Weights of a small transformer language model.
Size: width 192, MLP 384 SwiGLU, vocabulary 5748.
MLP neurons of a small language model. Each row is named by its layer, matrix (gate and up: input weights) and neuron, and shows model dimensions 16-143. Each number is 128 + 32 x the weight over its row's rms, rounded and kept within 0 to 255. Numbers have three digits each. A neuron's up and down rows have the sign that makes its largest values positive.
A block is one neuron, or neurons of one layer that tend to fire together. After each block is what it responds to, as a language model described it from the Wikipedia text at the highest values.

L5.gate233:165153135147118086095163111094120131122063068067154104099147168157079142094114096163135150106094159167091164140103116164200165062111085110156096117168115138171133140142149121190155124097152148195120134112151084116120089114166153141124162155133162127123182136148173136097162151124056080146133163153113121090050164199101115072158108140135160195169113120177105134094088151200173119133138
L5.up233:132088185068156139136125133093151122134037118153165183162153175137142134121134117133131103104142098136169138147113078068132153114104078033126133168170132076180124114175161142167115124097099133162080114111174086066152111151170064159123111173105102137130132096132181145108113134150183119062123135138130144165078123129114179085133140149104148143093107146115089153157148172107124149126142
L5.gate335:132131221088134122107134099078133110143187094135091168127095109163173084118121154151123131121203131144128156118167141160146152126154109125125078163116155116117190101097110175142149146115053083108135113114145113127166128160084114151143097103113133047115130098174142087122122102104133078172101143142113127141146179083072131084117153176230149076107099133171130144125108112162141161135069
L5.up335:103136152097087107121087138137138085095089132072161146167125125088170036067103105166143077148170091161127086114136136139106117132179124120124110076142133156161154114163121106138146090140088112114163112096164102115186155196109147154125125119145104061030096156141139063080109102121135179110129159154131126138076092104041135108057126176169109135114122099148092086083140093154185130071109
Responds to: Second piece after capital. Word-piece tokens right after a single-letter opening piece, mostly in names and table cells, such as A-ird-rieonians, E-g-or, A-w-ad.

L5.gate108:150157119150160104061109097140125103129097105163121087121131202087156128157095149178094146117173151137135068087125121157057115147094101119164128138114165149173053129134142127124161107181153071087158146111131068113179134111067103117121166181120135079120141131178079156118144093121141052180110166132153108138132157121105127062156149155120145152057086132170128107062134197134172116174099
L5.up108:061126152119123146115109130171130125163097145085153097111110075145165105106125134174140097148181139166090125114136088132142112169080160195135082088137177113108136143087116162178095118148158153141153120142122122176134124160110127189094109087133149154079148102158149094211218116143150112150137133123129161145173102098123168117169156076140123111131127138080180149123119159042175087161116
L5.gate380:178119194137084144126151158166100143117137128114180128172131107080166140128096132155158107179107160170086138150141080125097121100146129111111117147132110067090138191124148124159180120187150143088105173103098184061112209114117119149104147091143100150105126143102059121088130137118084148189111160083148117136121111120161104151181117117087160123125085132104130176188112115073143081149135
L5.up380:128135112168110183161170142191128137118114179140113168153074082119098125155136124219171176106135100173083146177185115140106121091144103109129118096217135110153149177123151155139146158133184158117149149155083168141130170131077179123083069155132065112119147113138116106087167124120152144152071203064154118120128108124062130132123170110063160173150137146128116165113089131084134077152214
Responds to: Infobox field labels. Field-name tokens opening a line in list-style infoboxes or table cells, chiefly Species after a Genus line, also Label, Pos, Silver; weaker mid-word fragments of names.

L4.gate91:107090116109175163082191131156136137139133061127138061094150164165128142148085125178161130126148088094098137100127154124106182139145161078130118127171092075150070082185094148143154124106095118135086099131103102127137107136149143169158150165115119139160126151087094190123118112079148107123135108069191140165112130086200106167156143132102127071131122061123131197100081171151133174091216
L4.up91:149115138092083161070128168148142130079112081088157103113115095134159178108109095117163115178093117137124069107101129169126074098101086152152158095113120103192162112171123148146103111122099132119104111109050140087114152169149115102112099136060151153088165147115116099132141101118166100169110152162142170164120124122145141127083094092170149117122072128172109159138111101161137158155105
L4.gate122:134128124179056166145110169132133150133143128133132120134160116123113103158114104156107148114147073109111139130140144136182078120126154153107102154104090115166091149140104132163162152101119142158135124137098171101088153121161099129122124165168152128114090157116122105107131086145160187132151119152188131152098111127154120132108175099135113127104142158022178181073174127110123099141142
L4.up122:151105178137107076107132098114134105186125165106092099106089158164095026075117187150141110111109156184147083127156109176068137120107130140074138138143092179135113111127144143087153172066104131140152129137103157111120120151127180058125126114086168087215083064139138098158110100121060132108186126113164093139168088125102117127145140152178127084131170109119140158135136168152059142147178
L4.gate187:127109151107144132142107146172075120143090126142092091126233092100132147174177120079061130129101095081153110128137164118113091108123144149080135063142108093151130151138161167138140095146093105123143138129075144172131161131150139106123162095128096096108146138119142174100164116063112149149154184112217147158091155159116102099132191123120166127072113096085125140071128166102124088152155
L4.up187:142122119121134118126085057152122118083112124129144108125174161095133147194106139131139098125123172095135130092164173115176188113162209100123135103070128108134131149188171147148080150105137157126099178180104148138149131136143110148089132145140123143112115108075092130096104176049103121133124123165158088193155059192147147109111118182087121100150164137067079115136117143161113089094161
L4.gate353:108152113105133098080130124151079142128166137145145089134095141097077112082103201117146124161168138117138113126123154138085101133131180136077130102154123099145167131195196127105105184062148119150132088171144131161125133114125116170146179148091076097092126164081103147111136089119174104148151164128208138149096112104146148097172151080156173143164113125071116109143080068119121176176072
L4.up353:100096174144114102093127134144090133120131102120124079114130146136091127149138078116137104136174099152081128187102095129079152140030153137096098075129124128184158115166181141165164102183161142157140153085121170123075129171140119133226111104163091087090119164091147104147087163144139158109123134229147150097095057157123144089104168134114148111085155136119134124147138140162115061116154
Responds to: Infobox and table row starts. Tokens opening or inside field labels of list-style infoboxes and wiki table rows, e.g. "- Conservation status:", "Doctoral advisor", a blank "| |" cell before "Democratic hold".

L6.gate9:140156133061138185127126110104112153159070182108098121137135109125146105126147145112167164135097094133149136171091164143179074098092124166105159044151110120098118104172079074147111062167103139124097115098152130191124128133100132113127085089145122133141147099191153121117128179061110175147168090099117092117101149098111126209148169158094134187075076199143170124168135133157118196135130
L6.up9:141081139229129081069148099152100106125032136095126179130143146084104131120121144146159150176200099176133119096133084122133137085154157110086147081143130156117175103169154116136134115136119138123112127119216151173099139120080167156095063148127165132130071108110141101103104147153123151123162135113077075097158095132116117104133170143154151116112125182154172164114126124142133139111110
L6.gate19:167111066171152122161133138120121150069112120156128119148118117157150094099080080098139100125174151139132125131147107088205141085157163081066147105120164164135140095142158172175130143140148156099135090141116126138114149135135187095074196112141161107173133131095135103101090105180076212179145110142123100119105123130113112097134114094116113148131123143180116170181094099127129195113146
L6.up19:065143152123121105166147148157127146093183127100213081108162103109063145123158147138118160120077114132166121101134076185202162118122178109118122095126099165123127115132149157079141146101116137151123152155072096152165106092104138091105180137101196111055168125147164129057195189122164123190137149117118113124101100108086090120086130101063119116104145155155163123106151126089166138110128
L6.gate26:098159118135072144079122151091096118101140152199188175140114111107102131153110069173107191118175061112141138091186168109152161103102142154110127085129122119126165126105126094129085146106116165173200096102115131179172082118151166135188124115092097139100160052119122084098168192157129172120111167136169157098126097116125174184151156146126109184090143167109093114136155080167114166102140
L6.up26:161182144068163165092164144164124166065094130120096090117138097152121088151073089118119089112166163089130125097199098117165145103107090089099155150088146160099169142152148136155207110148113184051109106111107149091093170115133111163148070075061093150144115101118132136114131124157128136198168164153145114117149204097096117122127133094142085116152099126149113077121099141160153098095109
L6.gate40:162143125170119135122106152135133167073181097191108146130203149111125152155120108156087147169164144114159178095107116138100176153187117155109119125133099096155192187140149128029160190075028074091154126100121116118178164158146095156140123110107149120138157160097135159105153126142184124170148180109102137083127119119180124118132172156120129088155174115077086121120140135164087165115178
L6.up40:137146121116094124098150157172129171134119160150093120147124138114157040079098107144125134168162145118114094078119142125140130095121189072112133131113110138124154141134163115065168210121129124153174058122126130144133148112145161122133124099144123067128111079080129094123110140087168092159071165109196073128113105083080154159162218073107138161131075181110120203049154122108112166163158
L6.gate83:093126114128124098130127140165102078175094110180163200148149114141181108164081067132147146150129154151157117134129039102102194063144124110041110093110109117146152078111111130154112176162072103159132088140138144114161174141094162162169117039130089065105168097138120138119080178103081151165108168074168133089122157122100144117127112141112167136144119117194083103091106139140112209158127
L6.up83:097095152123137110122136169055107142121123114064088166162119114186089134134166097174140149115153170104075088158103096066178127134137130141143179110126138146094107143146124097075120098154139135156138175134175141151108132061137147138176071156127138123186145124146139126162185119174142169190145089139125102121140163137200146157160170144173108140112151132083155130175104120140120096059123
L6.gate124:095094164105164173056151129108101079110144123109166087138132125115113107110112110145158168192149176168181131215084058101120162098138153060111133143124107131151111091121150095158143176148127123086119084169127139113118147113139094118111130089113122103101129113161149115111082179111111111178133170114181129100154197180082200095065183151139158170141164154157099136148143160142153189098156
L6.up124:136087120083126108107206101175122103163124140141105217156131155093178132141094099121101098135151137145142129078091077114198139148143154183139154137112128174154093091124136098186129110124163206078091171110164118129110135173109128118150044174105122179157131142155122142082137123117081095143135144134102126115121171132045102128187142105136102143122153104142114150111147084083129159060111
L6.gate228:137171170125142122120134129149116104110131161150116107155111170096179091157080127153103176163094169139097173090092078109123214125112101163134096119107162200128159131136122151144126153101080086105091154071170138156135095171120116084173148124145148105159146086098121126120049142074142147125164105104078161101148111124102096103073124101082173170123125086116122164119087101091148100182159
L6.up228:156153142123145123175139132143124081108157055108173167177111192137148098174130109108188108103139098130117158140079145153138104109126080103137115071143151094097141100187154143162096119103120118132097109102089086144141118149117161125104109064125148100124144092081104092164053165117172125154117124131094143161115098192107165120109138092170161115072081154169043122047146097106084130164088
L6.gate342:149108094111143112105132152103142128154150128077193136084165174089122098121116092116116171124164075148140138207154130151090142101111109083079118142144125108119153099110152107144074145102189116146168092134131165082183158118143110141153124115133189106143097103134185067126138124070133161129153145086094121083091121129155150116148163059127079126114123125084169112098125087077048151102081
L6.up342:068145151114065133140055079085120120116085148127190094193154167129156131137055039185120159166085123109047101116108186068081055120119131111092145110144139123110142105150097105130088116160082088157167151147104135129152186141077102080146160139139163130162159053127134145152091162113153126138128111131156160095140093190061132102132084166086147122072136101113170122116163130134134117120129
Responds to: Word pieces after initial P. Second word piece of words beginning with p or P, such as p-et (pet, petroleum), P-ic-asso and P-ath-ology, plus some list and table markers like a closing " =" or "- • Total".

L6.gate126:203110152097177119075102178143073096117136128124131144150128156109062102180191128127123130152154134054161109175117122142168102115114107150131152148159097160110136118166135117125076183067119047110169157125084121132102189137095150166101184113149173130171132129096108120157163194084095153133139160117118168135150179109132152126121100142132074084110157198214145134087137160093050137114083
L6.up126:137138151133164129116189141171155176116132135113105139156140106164174158173138072123106160097150130143149168146077078145155070111091102137163116066087106118126087112198198151122110173125167096150127139196097137169123068071123114093108127139097181148106111130199164164171125194105111154106119136087194139140185147119152187059107164038065136122106192122124187089110153156168102113093084
L6.gate177:155129181114112134113147127161107131109162116102097162126134081152180095130132117127102154150181115163183137181148095149186116116114161154085125109155117139065152147187114156101089149109103105126117114142080126115165223114115099184161093065121097126138117105129060100108115144083078104175147113147055083135134116144151141125167150181054152112119168096200126148152181093118063104120180
L6.up177:182089161116166115102161125093123122078170138110147147028124184112120096167162146139132154172155111055144142087129130201103116160147185112135122106114109097148122116105172159097123074131135104091106118152120120156106124135137032087160148129131107210135129136141049143135157109126157230161129092127068184184183128113139135105149118082134159072105124174133143170169147146114105145077116
L6.gate184:090138099162102184125162154106162194110131154123157108127161159212119130127104206129126120148115170086097167123105096119148129118146137065161139187108098136143210134113156164134149096093152071083144126146119169100134133099144101132128190107109212116152159159147099168156141176130080135156168110158041124099123138116126148155102146103050098088119145154107110142156111115109105187091095
L6.up184:160133147109147102134105133142108105133100161122147170119163169108174179133113058058159154126127112144155055167106099087143145125090142134074140135178106124108112119128096058176159099091118096142105165163106067140098108110169096113154090141185167108141042081105105085089151160099141142122090148091098075163105145088137161141131157114116066082183106185120088132140147073144163114179163
L6.gate185:187166185086150133117147128122118150099124120113111152146118105113096179165145069134169125116151159203161109094076118132133204128149122132099140118119022126122146149123129105091105128116177103092121124101153146119126147141096127118116155159091186131125057081098145074070167180117114103103119123122081114117068084139105116152177117074115129114134121143126130158148148109116127166088095
L6.up185:139085132094136178183144137123085149158143127119093086172108135119152145143169184156175124137121134108091152119149132064135180112130102155166109136095152147121135143121125164152191181134129113136157148170115136103079126112148122145110127175116146062131136174111124064065078152162151119081101136128120101119117150114097141166106074148102155187129039135053109100077208156165151126123165
L6.gate243:110111151158103100137140177192156139099102135160138140136128118120124152115122182118170157128098134094183215090168156163118128093126124161064109118167143186179144171153094151099117129075115114062085119111090111178108160106158161159133096112128132095106123105089119135156108171152121175111084144179182123120142119083112187084122136100046145140070161134100085125144074178160162162149173
L6.up243:141126133133167136111082090109058097080130089190127122112145137167163169163129160182139150169137101155173108134123131169091080103171098229191136124165087155104115128134153190113107118097047163072151137075083056179091117151184172099153133125134143088097140113117089083118142184160132097130168129118138154135155113146097118104152128063121136123119075140146161110062095073153112157114185
L6.gate259:055145131155117105087185128176127156132133159172152098103127124176122177130145126111113212094113113186139143136164042076163161111118156082095163125090161131099075086162074112090175153133134133117104205085118108115149076127102129171110113131156137118201145132133167142104113146175068110153157150091077184127120149149114112184139104097131112116112071135115134118147114131215147069191129
L6.up259:116149177143121116137125187189110162142159143100185103121159127131163129075131100132153147127097151118142122038177129176178131104092134136120175164106101117161145101181156131214114140118147173136109150119154171132117128101138148144114150121130124119153184079152125127114169170160104182159106123103150078110157167063080078084206131156146070159115132076075175137128105189081102166112158
L6.gate270:142028148177139109126141114181126158195122146071113128095125144109169153128034119135137134122126087126158076143119122086121070124151121127150141151114085172031131112218141142118172128143102149132147158121153167185165123129099097183159120148152118156077081152090146142133136129112112106135145115140112137073100105188128151167134149110166087085163156073113154141154151118127132129149127
L6.up270:144140128106137114121078074132093139083104187177098138155081116133159123111125095170121174105196110140132115112109122116079136184156088168133090114119078125113135178176127140154141167074087028120099102151093097088146134136130148088152170099170076191179072150164133148114127066145153139052126052138139126140097150137099170140153167162096116155106160080143158118172135155143138135107121
L6.gate303:114144110160092105156085075141126173183151097163121138145169123148167159108080106114104138116142229136138111139065140107123078129150111139123129179192078126138133069174105132119157134112103034135124144076156097186111122142123156107137178171154080156116126124073104097107117105152103128106133094116110093121172112118127127154095136106106112142154136051096108127125094139139172169157119
L6.up303:155115104096115083138093138115105053135166117193154087133136122145166116125185124089133103096103124202145145129115185194153102104111163156123183152183110164073126158128095100147143116068110133079139132137121080158128196145130191148144116117142203072147084139130117085130139129078121130072146152140120131143126084093126127112164112167171144142132137079142057116120151135075149150117174
Responds to: Mid-word hyphens. Hyphens joining two parts of a compound or double name, as in play-off, short-lived, Miller-Heidke; also list-item dashes and some mid-word pieces.

L4.gate105:119138141086131125087125061126132134137120179093137098154109103125183148092164135049171095134134100120124149136090153109135143090118151112163059143133115174164122141100129120163077107086129148153184113168132091164078093089142124089093119110126078124136192075117143173116162122136116078065109186165116127093135176086101175121070143168111136169186079164127127091073176159123153106130099
L4.up105:153086121100098109129134108173133131125098143136076166175147078176168111118167060163064103134103105078134090175121073113114144153094119114144117212104068143121085154091133075158188148147157162076093117116163148143120076149154130102153160094099117124183134047142122111120146164069081087089166109141145136139156146110163136125134121117119151080100112177102128149113163197126139072138038
L4.gate245:090185119108085149125115082147112168111094119105109062139092180084111119142095115117119120099085131116150138063142116152133121171125138125160127115131140138114116158059095059100138131126142156087127188180094117123144128051115085116117107139164139177173153058167135111132129120146089110189175139086164167133108153153139147132162170064142170126143153060083085176137145139098141121118135
L4.up245:152171146085127118158133172078082121173127084168111086151121118107118105136097146127155144115140159123115139097099160136110104094141104117117090159131163092123130106091121069114169110160148150148080173162124190159140134128118176072090178198153131180192088158142105119120148083099135132179211099124124093156114064149105127129170150153096154111137161093138146050156149158147118166111117
L4.gate300:112143104169075149129133078163128112132110097147105127143115121135155150133078121117097154140076140094158079102105154101123133108102163207146076136118167139140128102122034107070154163105125113095164150090166156147095112156126107099153140116098149101179130105156106138170119138166127095096121146132112169177098169161125155117117235170159176142110112135175163133132133145138127136104116
L4.up300:166181123128129113095138079143138165121115082131063073163113105138109158130093093146193114085121114129117153087121123081160065132059131115104149188142092122113073121132131080129094088133125112156108169117166123178166098073162089147169134144138146165178113132156136145142194158089113136167105163102124103190081116132191128119093143135122158156110121098174127118133151141155136120121149
L4.gate379:148144124124127137098096126111100119100162133162129143124065132125116119050091123132146157144116123088087143075166146094162108101136147117154157084101137095112071126103116082063108140146158082118112155150129127151138153049063037157079110127138107175140138135135072155086096144103119135202207168130094131144138135158141118136090111079104116152101104104146167079108134107080087104164140
L4.up379:128184153108132149168135123146120117077108188122147079138105084165095177082077095146134122095136092071172143092093177130115103171127149143133140139115152103131168169080114130087130153122124121138087125144153142153140148068111108095126151097110038101161091084124089169165102139117109174165102150127129146189138178115095142185186169149193169097153107110144150132142112120173116131074125
Responds to: Adverbs after auxiliary verbs. Adverbs and particles right after a subject or auxiliary verb like was, is, had, mostly biographical, such as also, currently, never, now, only.